config = dict(
    n_layer=15,
    d_model=256,
    n_head=4,
    n_kv_head=1,
    head_dim=64,
    d_mlp=1024,
    vocab_size=8192,
    activation='squared_relu',
    norm='rmsnorm',
    norm_place='pre',
    norm_eps=1e-06,
    positions='rope',
    rope_base=10000.0,
    rope_fraction=1.0,
    qk_norm=True,
    attn_scale=0.18,
    bias='none',
    tie_embeddings=False,
    parallel_block=False,
    extras=['capped logits'],
    init='uniform',
    init_std_qkv=0.0449,
    init_std_o=0.0,
    init_std_up=0.0449,
    init_std_down=0.0,
    optimizer='muon',
    lr=0.0113,
    beta1=0.9,
    weight_decay=0.019,
    lr_head=0.00585,
    grad_clip=1.0,
    warmup_steps=0,
    schedule='wsd',
    decay_fraction=0.861,
    decay_shape='linear',
    final_lr_fraction=0.0,
    batch_tokens=32768,
    seq_len=128,
    doc_mask=False,
    train_tokens=194700000,
    steps=5942,
    dataset='wikipedia_en',
)
MLP neurons of a small language model. Each row is named by its layer, matrix (up: input weights) and neuron, and shows model dimensions 16-207. Each number is 500 + 40 x the weight over its row's rms, rounded and kept within 0 to 999. Numbers have three digits each.
After each neuron's rows, "fires after" lists the tokens most often just before its 100 highest values on Wikipedia text that the model never trained on.

L12.up435:483523589499459500505506462432471548427479503457517506424537517524517444515463588522461463452486494491550509443503519514478480589438485453532496573437496534486475490515519556540459483483543495506517511481479561460518488479496487490473540577489504448500483503461444482481518378527495551533478531490485480535486521435502567458563488429492501506552556465551494451478481450533555478529539562467500513511493515501503559443457447499485491534557477535477522501467440486460540420463572575522529484439534498472487532560481462483561506557511486398516498507559507475578503445444490497501
fires after: " ", "2", "===", "1"

L10.up11:487469485510451509500461490489488491452544568503423477541539434495506478531489544521464497542489508544500482539535491549506571534392567470519547500469504558496482455460480539508518550504491492536515509480499403441558505494515503524511432540527489481572438482499529526484529547453535521498499525474588413513497454440485542568529500522487523493447559527539479480484442489549586430451450499500490498487481498541452478487492557448405493486559419534436476519456490479449507503542481577573483545531498504503483521477549524584437495507429578568549484524522466497485447473482490392547
fires after: "0", "9", "\n"

L9.up125:526473525442509429453552518503566533467481488534541489470492531433543447530467514517545486531510497546564438432547493518506548511594467543492405571469522490494596456501586505452549474439481458543558465487492469535432525490486511456470478424518468522520492538548480508552513574560412470483547474438402501450558554478487489502472459564480507547492535533507478479526492502563496464521536471508462452543539509582425490510516530523497508483447479501552530540527412527534445454527419535551456373464534557520504527472582458521490515554519444574516491515510508516510500509416470483482
fires after: " ", "s", ")", "1"

L10.up727:454533424410569560456475543466552465530494508531414484436444472475470403506393562555500565501540446454466531478480502508425522510475536537565508515486504456495446519528579550518473523515527488486516478458524493539452498465455431500521506490541475505526502423513485516554522477515463570543569515500445566459499519514483538447538560494539489466492483468484496482566451533504512502571496584531430507488525526529461475516508538533474456557536463498478546522493474551479431436501563518560559516421562485471478427510495472501551532493486455520477474511443464528563455475538480542445
fires after: " ", "-", ":"

L5.up927:465563481491509424538481551431559604503478498437517492505563390448463522492444527527543512500450506537518521522550521572416461493519476540503520470558452522495471507569529532436519514472508570477489509502506482480529489507528450516429445450526491501515499517514452506504515471544436562460504479467503518452607550529487478458477480470462530422567557531525447601448454482546459461524510505441479577529450467463546491533498518481464539504468551488520595507532485457562505461564443498461495593567511543423446505459572569562529492525506460452556477441440441478534469503489454485540
fires after: "-", "s"

L12.up790:481522556547523559436458520465530481547450526480553486552524497454502533564526496514512517539479577485426521552511454527502586486498553532474500445429473443475537449393440520516425534563476507517471490528520484521507546503468493492511500494476510457566485481436549475531480485481526478479558512499413454478534479509476536498502560443449503450473517521424471604392453468525485455504517507502476486493502475483508534554494520515497459489504532470503519508473442499385522502540476518523442588486505436532494555521508600568481434497560498498525532509474466567489465567532470543438
fires after: "\n", " |", " of", ".", " a"

L12.up0:561542514449552605444520466512459503502400483508527407425557513487528555551541533548538525469530495467498457566457489517518546487471575487579423550530548514505538440523443557491503534544497469523448498592492478529457537536544455577585526525506464587462529556466516418461520444517533438530454459508516445539545528466505549551535530423519516449497504504481477503547517514478531483442510485522493524508501494532475474504543449534521526517473491549483473511502520562443507530516495492457484521568499512508427451527485482578509459506568522510530495513519419505453503531530461471517
fires after: " ", "-", "2"

L8.up847:441446543453426475559449496473430397525518464518486470510407555488456456496450455494512436480544485478518505479547511525448450461510479537500485530519489512514504505547535563468544402466524507435448478507447492571475503524544500452602432525510450517530555547476465469481577521538495425546561502530424449496535422501503490554501527538445467414505407535579473488526538542501473501487513512594508523506494478548501568551458537540479474610546449440463485449549475503526504490479516460539608508499564516533454446537524456533462514510494475493447429574514543514471520423518520512492
fires after: "==", " ==", " at", "==="

L12.up837:493464472487482524498486544523544515523550470496470464463502497499459478546492466543524492551519538540427509477469463452486492468565502507497476511473473498386506483534528485445458556452496547416500464494604505545504506465482518446492456530547506441502520492461396467426431412532507545481484471531495509570468549585464461508494594522522437485581475493510462549514489524508489521556493503481509508607513467491553462607544468482457478495502502529522471468505597624529564436485403546516497512435443500488464475525502509488469534454492465512515460422460497550531464426508463461521
fires after: "-"

L6.up421:468519552572493474511531425488532496495512515484468474506496485438494538474553513565412489543416528452503475553479545540476460507456518434498470474555450560498501468507520523452552477447611507480449444491439445482515457456417546518520483447451464536417561388524543576489494520553511546519487541483463485511520452442484523569547546518531540461530526517478482504502480481448495494472544524456466474484574508451499444442551557430531464472492482439486482454418466511484513493488444538532520463541514519514442492560529480547472548506480369472496489532550522528478466483449448469465
fires after: " and", " was"

L10.up10:516507485488494543424502461503457466544484443516537470482440539529495507497547529532422463568512477478521515502494553467496480404565391545454577516527475495429474481503638468474481500484515489537489488507475550483472529533485599497469456464517487564428479443491575500484508525471488495462459528472538530497564472489505500568468530496447550466493461602489507402469465528509526425518511611516508502504512452573401475555552492559518444527539505433446540534530492499492533561538549513536488485483492530460466463476529467448532449483502514509490498520388493509535440467490519521490
fires after: ",", ".", " (", ":"

L8.up812:494526529496553517509527583514509538475532462511510514413463424467579438457513503492562449485466492532497481465508545508564562440425451527574517467510532459485527494481573481477532458486525517618489494503493466480547438491470484505529510516490534527535457457453490437521484515525547503500447535464513486514450526529496457566532537442486512561543484502466465480434529476503436446512479476462447526522536479521471481548543492503456516658520456438459469404548397514473495492431514524516486491564471513490469439492547526517482459513458531451460516537503547407491466527503554421505
fires after: " ", " to"

L9.up678:491534555460510546438591468531552462579486486455508450471552573511513510521426542471497555495539559490481506463453482473526516469492435534478497559435452542490569478445432519502523468518507488532547557522479551519468563517531507595498479496510509523440506564463470497522494432513470531507534491508508576568469491462487566496384541508507536466507468536466537503494500467448533457480524489440483507537544513493466481505534507505430548570577479534469518488488438579518487544476502515558467520560413510450488488545490597529479495431449572509476535497457483567502507471451483517479
fires after: " ", "6"

L4.up853:474480481475409473513529467436433486491508450482456490503514550490456444537508518531488590512502494468520531440470499507521569522484482394555463457465491503413474508450507539572587465546498536460492507548458516477421449435490539571540419509526412497538545516543506536531505497459497523508489539521463520599516478475489558494506518532516507436532425469490483581584457575484513423466531491454508506549529540554522515480476568491495585520522549516464516493581503584445442544507402423533522468524521515538512493475502439537403560542497511478458544507546473501501477501461502552532
fires after: "==", " ==", "s", "\n", "==="

L4.up695:525507506484542509478482522563459547574514484515504452532475566472484472542473490500519562460544537466487565481457470396531558509492485565512558548456489554516542493496462461439553407445435535506507521444516478462511665525510512499491449513474517510488475486508474467569481577460484443578448470547502502583499451485527535500474488546500544386469524499535549512493514507529521556498489531517470477554527507519480522481552511453441493491522491506479496483485431457511539526497448547495547483535465456560514464583465584471416517476482486472445466491503513519489501501489496494583
fires after: "8", "9", "6", "7", "5"

L5.up71:487467505479467534513513496514396477556557599468536480517513494474509465499506450485490482505490561507537457531500489476486492542412529487537488452534522538592456551516501511535450513513481504474512513466517432457536512425505499505558419487497461479454566437435468573504508595519567494476444529375572453507455513477529501520488539455469541515479527504529510522485530512517541493548448527441527498505488510473475539457559530492536458496496479546513437457443467537423565540523457512503461481431513525529469548507435523526500518467483570489544531525453519467545457427477478454517
fires after: "0", " U", "U"

L5.up827:486488556545542502529484461488504544499505466547564496544439484475501559477450484530521476579515494498490495471495490543489507512610468518443511534464488435512602493580509385461532489477515422471479482428492536492473542512506541483504528452433470472445523462542536494484448477516490571405530490495607539449529459522522484485475550477486532540521467494445527455455444550539471514465487519598536556508481533512493483492477410461486486501474458479457439486542520479427551542503457461527472563561560483533522447525515491458529501470455455506494520522464527450403460435520533576505
fires after: ",", "In", " In", ".", "1"

L10.up764:456550496511546560547466494448459494543492491530413464509481525461457560480557586515454463575537500418608479437480514482472555462427461478468440509483548533466452507496553531483537539452508539492545457504481513508500482515471500515522481494445534519546443452510390452487549461520515557556495456523484471510509573516490441486468505570504462439463523569513464501468501578562491463533562505516515520531483502544558541520514482516423557467536555458466473500549514422510477532467434430502467540493486447551411483552527466530517510511491555448512484547460534562484496460477486508519
fires after: "\n", ".", ","

L6.up900:520513470543496519511563493451534483497438505485557527581522536459516510537560500609499503494460496523562490452496523465525493466444511542486528397490408526460467524524492571526493477473549515482483476466528401463499455515538502488471519528495474509461576537480452555494493513604520532528526509451529481460523492520494536560473496522528529499480551508480515474518492571478499536565635562527524457504574506492533472478471481453528456504475535502579542515539509509503473523505427500436468539498531492454466488556454505510498532415465487403465471461536436510502586545443492446460
fires after: " and", " as", " was", " served", " made", " /"

L2.up818:449498538564460451516538565534503557527482449484552422475572511487458521485487458495518535492520553463489518486542403559527526451566537519428504523526570430480517587441461532530453471520533492472485482492508453487501484517527493437474538562488506537561469452491546533514538590470573468500502549421479457494430517422457474499447538537505503455493466532485495460493469527423505478475526510574401515517482462417629463549482518474508469473473552503491477495459467521479541456480535494511469512493493532534454473521499560520539484557438472465460444534497528522474504477459539485462
fires after: "\n", " (", "-", "===", "==", "."

L9.up868:536584561438499491434488528492499515547466597471479538475491529470506492551463514448594544532535571526587487519482496512512563525485512532533548524439563495531519526558483575517542509532460483483520507562583514524483476489474555477539468476467524517454493537531470549522451453516470542463471497547536539514477442530523520529575598476469513517461504502468461525546567459479578500488494493410558517568489504575508536471552448575480480530547458501553461467438500461515539463512521503512580498532528509521463477471446535506477455396517546540472468514474523497579538535467509511595
fires after: " "

L2.up59:456466494560466560491478468484444507485479452489466472550403539459494444564511518523519470489545466472453504613519553483494480480542459529509512460566509566511529457460499533542436542466492459509488413578443490492496556464525434503482442459492429509476608442568530435521524557456515526506422498545502560499409534485537564445401514519515565563529489479518434566521499498534492519463517536495506506444542539450539481474509417449491481509453547466534479495487426545394492486464461569439496541525468517542470496535501483527476528507472527558530476435498494484561542563504485467464
fires after: " "

L6.up196:480467654450511480517509464520546497460553472480553493499568468526560479447516509558582464516502544573498529518538451510460541509522502451504455476570506533525487471481517400539487485505407471536535494502543446467538554508481457446565540576558479442517498519498565506525484513489486477502517422497469523469458542456533454542442450462473492573464461493493462509481510502456512510458454443504518518488581526501456543482434595529474441494487529444446521440481454524501531508430535488472473440544605493495431504513464530522486482447478549477539516514541567487433390532515486496536
fires after: " ", "|", " an", " Length", " is"

L5.up388:475495446504547512566517481494466468455532485495521495502496457474573468550515542554558445532593477481424490580438488504473454569508489543501476525484478491522491449429576523476486533491464461468458488512473501507505490539526465528521431460449499488551473487491447479430508529516526555565494552517511577482502490530514524522454532481439523491521510530484514582530477495501402495514521555457540467583494384560502486587566427490514554506481515478580523515465420512453487496502485471517555496509500458504525557497451467491419506526482504469492509410555488436429482491539535542469
fires after: " ", "\n", " c"

L6.up386:485501427536462517494556523445568456535535565505536532493514499516490546535563545437582521492481514489514514495446499474541486479504500491531513449446524472458514448485517507512521467441518496522487507476522496513464484427468462438483510496503489498447487500459451509516541542561541513520565451494488485476532457468546495486472560424583563522473485484475593599486559524565500489473545539523502495501469473512508501464485464495498449508518438378467535488553509520436478556503528522567506411517539428517411436549515517529434458594494496504527511517573482493538444520548542518545
fires after: " ", " |"

L5.up240:487461535475440572494536513518420539516509470502430505490446485488519556531529561488566490429524470446488481598466504546437441495517468566524510553537477518470469460507595527515471487527440474519493532501460567454507513421522458437482532552574482530540516497591552503499561478521541508484539412479484568547511493488495551497480579534455456553497508547562447511520538534502507404545461441500510498547527502484520501527440474503456526489465453466520498475493457556414456568467576480485525508556520424522551518503509420498457488435493469441502465482495503519546488485512448452486
fires after: " ", " Con", " con"

L2.up3:487539500468532455498509465530535481497517498446552561509415535464477526484460468539409518496517532525452478585430502528408490542481548435534445500512423482498441451535564533494462503514487491516499513541504568465530548505529491438457410553521522450529510473486452524559427476505456561463590444433558526562445553452511579499482522542530467526558467453418509578517419549523506498469452497472488554448534504505537550521473547554480525484496532521497503468505518547479514477476483473456515481498513540494493511455460448523468470496470493506402477493466519527515566490559503577446
fires after: " (", " sub", " pro", "mit", " Con", "-"

L9.up5:539467484529462527446477471513494486473428517505483489492544487483546522459465512469524471530609566524518529601502519493526457580446521457475547442454503499594514544546496523508498461510508519442476465481506488495524457463560520558469458487519560488486530511527489497512547504495526483538450488439545428463543523502506538458453621512491505411478499548533448491427439498530463509477458454504548479545462526457532494466497493452417496454494464452547484540476504447469532478482544515589460467470454426452523439554524482507465577489551487519524455518508491504493511483511459458565
fires after: "1", "0", "2", "4", "9"

L12.up646:574496533462455486493465460512526571518551480477486529489462457495476492509525490477547496432450471525474493424441484474481467560488494519549485601514505519482518512447574559519514462527516525523543520460459428523453511457520454527448419495584508434494501549519518539490507488562481419436470474481454520451502491493459452510471570487537508496524465502520506501495446477408511545480500482495521515513469494586517533452508473566555520464495551419515556467446498557474500503514390554512455522508473546500507464521536474524500511522473521523529483499537502575509558446517461478498
fires after: " ", " (", "s", " Albums"

L4.up806:510470552417494519479517503470536519475542446517560517525456486539535565503492437468483495419531471573530406467417585550522534420512472466488582562532581459489502382510562494518515471511534483525486501526439536487509532484544495441555477499494443561454542472498462557495496555490442495461513407504521492493518521476461450534499486453521478506499525501546466505502555563562462607535553489496509457549516466526460564499453475475540579522447504538543529475561432387496486459565513448457531443550535500482460462538462568484464521527538438494552470542486500512444483474472512541486
fires after: " ", "ton", " in", "ow"

L6.up926:514489483538465465499535424541444505565503569511467409458579499509562508504516507496557535559488458445591494536550554603496464476457517566495513525559569541503469502430570496612505449509482533497460459504501450532464453449464560491617463450446451484520513479461484608564504557555498614468507463424550520508431481469535456482476497504480475522502549451503483516498493519494496465526490524483449498487504576532508543489461494466557494527514498511585497497482525490438545507475476506569426558462478479547527517524457487492536534501500568441542498546525479519544482484543512486475
fires after: "0"

L10.up469:506455544510505472521524513485538518501488494480521510518584479509563527598474501468469507556490525469518453475490473596484521516553505511421486576511449473465487485561495459598491469503459572424559469470447463493547512492477532476512515474515484478517504550529517471533530576560463441543466502489442489492479516476529485481448510523500542378461479506471565433455467438450504439508520519448491554506508494508542489480508508484513438502423526505496538427480501445475485493458506535510518495574542490504461506461482583523443459514497455520539468497494526508467513553432497437497
fires after: " (", " an", " \"", "\n", " ", "-"

L9.up160:534542463468569499518492489478457458451526532516482456496511540520428523490446528487469434538525492496478494518425488500475497486598482492504505475485520527506445523529499489457485458494581490470548443491472449487445491569535464591537486461522477497522484503548511470507506532536482564463509465521479495494504489559491471462457497521440466544568554536518512421486451464511572509590506510433459560531510448479467466482511519478553552468530519466544528536508472566504532476470506538479468388468591488460528538505414497567412506497602490561594519458513430521526495468508475530526
fires after: " "

L4.up525:561533524552516481493472543559562488532412477464469526508460514441508481453482576434525539533498518523485469559460529490467494502502496599492520516512512524526522534419476473508478442409459452505487523464423524554451531483470534502441499509524579535485575465474594455537520550456534461461525535515498525487487527464475475456547462488452617466480529503535447481468518534434466476567492563513471541516468436500462476529491501484517507454528542470466568501536517565498503506517416539535482487526479497519525498494575528448577485543579446551476547565463512514548518456517528458478
fires after: ",", "0", ".", "3", "5", " "

L12.up961:477520505525442550552543485460454516545506554538548432515533484480483457495516496498473536521572436536516440448572598506500573542485541461428478449491505542506507501418533523529496462492539447585493567488444457439479530532536552522484528464509522459439538534522461521489445492470589511559491454522460438489494490504511503511499481510486521533483517501545477480452472578479524496509498562541534498503398488486495527545597482441405428482524529439442505502429530512486568571479556496506459519485520497476512537494541554546492523529431497561475520504473448486538504546501533437545
fires after: "1", "2", "0", "9", "8", "5"

L9.up336:466534519482502592511487548506556508558449518502555452527521473579493554534486545508477532517542430478486571512462484484521432514538446504477392545435500554541500535428547482538472576553484531515459580458471523505419521498441480576599530543560470530532520567490553517528495472526540469503474523537473478447490578495503550547499401439518482493478428487512433462540482478485476501445543496494442519573489523536476498573500433471490561555503467504545547533448461577537448505546493603525552505509515582457520562499460529515560476468482489491558554483511486561520534510496527488582
fires after: " ", "'", " \"", ")", "-"

L12.up554:463507572455472478477525489544501487460538475576508488485457551532480483576499537489518454488438454461580494507517497531493510549573544549433494505483537436498514488552546473495477457535575543489500442499480523521493519479504481475587520529520469473447508550570531537450538528555504539500427459515545516523522490544497501595498464470522517461529531496467479507490450478456487524555575469455523455529544487504553543391508540502559561546462512454466453469508481531452530418506498514497513513467490444470481500513479494453512509561498446529546488463535522483562554481556461444532
fires after: " ", " in"

L8.up381:490557522465512469443568466450476462457434483572512548545528530405489458458577532525508505589499487464525488502542541491516530528492517529468451430550492500581482424473504523496471482466556565546457546512462544557470428499583520525485507464462423444495541497432490498451488467505551499505536540534497493566432521485496476525500453467525536478507470504503516627480491469525513495423505497510515489544487450490488462558509490442551508515501478432492475563504500526513515556487541421535504557492568408485496501486513439465469555489574464434527492481508548556527511521482554461529
fires after: ",", " to", " and", " In", " December", " February"

L6.up954:440501516433504502485514484492538554461444513564474590525514584440589491443510511397538510510471442510513485463477527581527518445442536507531537502489523544556504525499511476500472496468512539484436551546439504547525399524421436481568475496472426448559468473490487474512527520467518578472450530510470502586505517449536454491490544419562490504508483490511571491488518542523492490509501441562457457538501519471474470525454548475508474527454498464460507525472445544494508464498472533426513553591526424455483458438496470458463483530471427518420565512503477480502473523497427477502
fires after: " to", " under", " for"

L12.up206:537445510456460542485489535525465532510559544478515439482475452504465515481558441512523471470451445538514548474460487502494488565529482535532491539469515499453577580482511484527482424489510514541516475529469459456520487498465444493485456477585464471478531660467478533507566518395540494563425504524523437443500551455495483533409519455470486471496540534422495469480482481524519560443531511553513481583446478512473570520522475504411516568518493425520548531510532601479461447488569486504452498552443458467464487435455513460469474441463511487544475505522497552468535432494513473614
fires after: " \"", "\n", "-", " ", " ("

L5.up631:472529513564584485507519424520499501570506481523485516560496503481442500524514565507462493585512532443494417537524498504424471472443518524483490522482570460527483502477573510561506479501580472503497447472510431541453442439462516557457511521552469471446524382474548481474462490438558514493446543464507460482438487445470444486553532503534524518466527508468530491522566493482509428483532500474512518501546527557489493490455522452497467443581486455450561525556485492529561519480445467548409504481500442503481514543464466408535529464494483477544518546542492549488526511512531485512
fires after: ",", " and", " but", " According", "According", "."

L8.up952:502504489483419447458469472479540559581480506386450506410514479525518488544473492511521435501511488474623505499509487492489521445536450538486426482532506509494501441527511557550463483455447449414519472550562513509471577527510491439473484503510545439437482527449509498429451476480490539465458536439570534532527555470497527489434425527518464497544492539537537559492581509583489498559558511525509556515502493476512503447471519491477593480498555499432471486537472576441539495486490489478509520527499504459492569584505512447522467513436533488469499511487496544492494483544541510495
fires after: "-", "ed", " Time", " of", "1"

L10.up474:500541470433504500568542482494511462570469404489511467504504519552442540488443644486530478513516474531513486473547458546540525475544490498527576462469435497498539521491451480454460476460468481567434517473523485444539456532404499451494510473532469484466457582479485503495576576495498524529482451406532489518545451483479548452556575536524525458504505548479585521493504524564536434545435520542589492439511484477521479510501464413491484487555500483448596475496456472546534476511493470419461514569536535515446475518516501525468529559526516492445461429501501503487477479435456431554
fires after: " |"

L12.up278:514473470421500507514524507508522515516536437432453450529565490556435521506514483489523504537482443406458500523488482552511542487513531567555565512513547550548556511460526569460480457498528491504529524492545463517511509453523490462528466471513426482512443516551475420495489540549541451540511413451544449538571504469515433463511531531482538534491570524565520457518486524499482529506546438443512623445506459460491514554551439494432390504525529500472553550513482571481436469519536537556526504456491460501492511526528494511419477525532466441463509490565517494456410548488505523490
fires after: " |", ":", " ", "|", "."

L10.up236:531476440471495488484510479487497430543584473480507542548483549461478498510422521507477442500511460420434497477537523518549513541494442408539522464531511562551488586483488511493462417492488505506486456538516490488507472531532432478541441489472488505499412492476522542491547587535402488516570457525491510462490493472493439514503489563558551442535457442560490532592413494477474551501452460511499549452515469524453516512491460589512443528491529490476503479492524535515514547517486484467529542541488486580528389514554482521532520472483469494556454482431463471459488508466501524465
fires after: "\n", "=="

L9.up73:463499440504484521461444502442442486546622398528514462540518544520481547539518491490525576614510420480560461499507521557556462518475480508530453468535503511479501513520507505491541442526429511501519393584446554520519418455558506533530401493474478537480548496460449459446493509523532503440508498507494495522487481512499471488546489504565505470535487424489505524491492492488421489396470488591475490559544516576455521535526477485502496551460520462400487487453456479397536512492575543512501473492465516558486446494490539541444496514450498465486477487531459509482514508497460533495
fires after: "\n", "==", "ed", " ", " ==", " Dr"

L2.up177:481458466487464496490458525496424470578490531435476477545554460490533519479454491472499523471612534466516538534505549585500465483493494541544560530488526562540572543512518569502495513532492461495525503419548449549452496415469487444499522483480531567509468464533529561472557490506514534530497477491630546486418538481527526541535479475467514541480500529507459568506525470501517471511543532433478444464428471520517546408486557488524489545473525467584458486412447508531533479522498535468427496413506525479528579531506583471541566490491518490511457545483480554451470467554502445534
fires after: "0", " U", " Ma"

L2.up228:498479584457517528424505517532548552521462472470551469482509525441488505548489526425524519509575464459455499496480510429461448548567480543583416492491472502461473568388554526518538522477469531530555530504483478518506556505444492511505437495538456524486500539535523497499489494470467548524469493496497455506472506584471589476519493501544525504483448442480546468508480501578537501505582529430485462432508488443504501563514474462549508605466521397541487508438481461477488506479474549464419464555450521420536502510515513575473521501509545456469517453528484497494473561544487434511
fires after: " ", "\n", " |"

L2.up239:516513493438457518403467519498427423541578481489525423533566463455587544571530541580555523491574464477498463515514547522597496510551480488429516510436436449474501541503462486512535511496532485510557511516473492438507468481530486486521518504580463559479533556437512490518419536461542529475431474547559452535433581546497556459501518540550506565464447512549553488533521396529501501487545572506485430466475515522469541508510490537504488598458532539552530486435497446487535586465464479467510486455485497499505519439458519520428501539507569489574517436421481513515495546505572479476
fires after: "\n", " ", " M", "0", "E", "W"

L12.up1009:507481528461539462439498519425493518500439506501475485491437505495524489533517505500414516518494498482527378548436456588536487455484500507492453476426508522479603554477499453514502461498594530515426502550458523510461448549539460474495460492512457437459506513471532505473548489576468526537582492459498442527493528505556554582543549549526557481488527537448579596479500454461504470469533511528481506502561532501492486519531445529514505479507556411441532411448475537415501514509487494509477529448495507533542520498482440463419417459526545465481445472485452538505516512469479467440
fires after: "\n", " |", ")", ":"

L5.up785:570567505501546497462466508467459479548507458496537469495499530517538458480497552515517546524505500521466449507476478557597518535585518523546485532490470412473513516520435508518472467431427482496498456607529594469499542504566482486510598555516468543464525531529493461462518495478532519497461476526541476428517549489492448510530506442517531549492465530514494412479489521531513483501488451511469494508513563455459519469566492565545552514479476459541564495461498513483471498489541459501463352469563458502505465543479426449444449534558481456548476457551442461510493439614445481525
fires after: " ", " her", " J", " N", " M"

L4.up940:545501439523522523511521477506417489559492557518482547485520422474438404454495466478549504554465546531593464518432485521513508531532597564541432542532491496549466471539478464486477515524481486498570499428493420477476519517510400526572507490524474458540512479509501597535515563459544557485507504558565619480454484494560514465518520415428508547527552549544408466525506478512492511545541496465503501523430453470491482492473548541488531472566515491509485435522505533470493475400436499561489522478517502528518489476514511466457515498452581490542494505504409542506447409508503530504
fires after: "0", "al", " "

L10.up591:569458537482513509488563496519378442426488509605485493449552560531559509537485455465493535548472589554527492462562482527512495479547500502523500449506560521496471512447544523492421474485449502470413483472474454522505470484432561494533518457476454516473475507497477499566505573464508527454491462457505523484504442473559483464559527471544430463522565458458464438562483498503463435478501513412464420569490562555451526468466538503500535565483545483504455471530536597471522451452532515509475494513547503471485523463536489533530494542556554482560452428502445505502494522533520465525
fires after: "0", "3"

L2.up63:472537488568492463482407481525413481508501508507521502510536432458607507588502569559557572546555501494492473531487498489553510542494456561517499540502546509447382508461521485529576491475499445513505499540519458484537514516473529507535529534442462499519459422460552533505499512498496538552515525487506387437424481513512528544511533515499513562426524487464503547493519501504475520502496508416490471463545447522446542501579501449573441538500476548472473478517481546475524494519419499569387579412500537498552448463496486548493555501493555561538540448468470556537435538522492499458
fires after: " ", "0"

L9.up338:470434541477468537536481519517482549483519530562508461477441548470551526585529509523498463540518425548475440545419485499465467517483583511504506503529498533437462528547547549497514452552501468523521431552459549471491525467497481553476416569511486474498575482531504522564489479504519532539484522527502495559459510456462558507450493495481437512550491542505441559534505538554490562522497445473562473504565451569546490511522464431548571523491479557491481512521497508458541504462502520435536519545533423451458475518452506572519495484513526497416456493484505536442548428499491507475
fires after: " ", " ("

L5.up704:476450489499552458448523482462522481541444436463497463505531460430436490521556523495535487474505548486508478544507498449450477507493501558455396538485466528540468493474530476474529459476560496443510470546530513504473517577542490534535528543551476449425516471515512480519501539424478506465487564530523566519541499450551436491556549389473497456468458558419534516421464528449431494518474550494564505468591518527479497452486501538496533554517567432448544578572510511509524573498515563520528506464552425487420515485552502492512454558546556488536524536474461573487462549459465553437
fires after: ",", ".", " (", ":", " that"

L8.up933:470512514515491503511515420450525480437437496513457477453486475499524519478472510521523489523502524514574509503441456509573468435543500502508537590414582482491488528456547487514520402529434473460470539505474499515448461458550472489585469430436551497530532529518482531455499477456575506480445561591497480490534495453529531496539513423480496448451581516446463446466506522531505468527588468506543516510506432492562610462513470555570506501508494520565511535537521529490495474557585498551541492439526534446561546523463519551439535566507504536494465469523480542476462457441499470548
fires after: "2", " "

L4.up11:534494478480562507445509542486525533441554589456558471492507483493479552493517513442521548535479552462496435491505430492414482478505472612579483503535532472551493539507578453482488487539530494432542406513479432462503442552503452570564505492488492456461551508438563443509456543458467471533458476545500515534545600464455559507433547513384516539490499521528532435465494537549462466476488498532580549444449420533484485558512575557471579557492511440536461498469524538504456562480479502508411475532509512531438470519483499499477484512543508496544504442498486490448489450516526485518
fires after: " ", " re", " (", " con", " in", " un"

L6.up729:533523552484547522543500496483516554416491547459475521522496561503548516500446494542582504524480452444492472487488558531498475580457493501477465512535534470434496485492536448516517505407509499520520547530460509457448465532479481537467486504538482521539523437490532520565589507502459534473461455552527486480448485494549485446502547465527543577507551563479433523491506495471531523461477528559571468467531478473522546500600515537498487580501480488475445484498448544498478501470593679445468447555523480545466508469514457516507470526490500481521478444544458539552420400558430516491
fires after: " ", "1"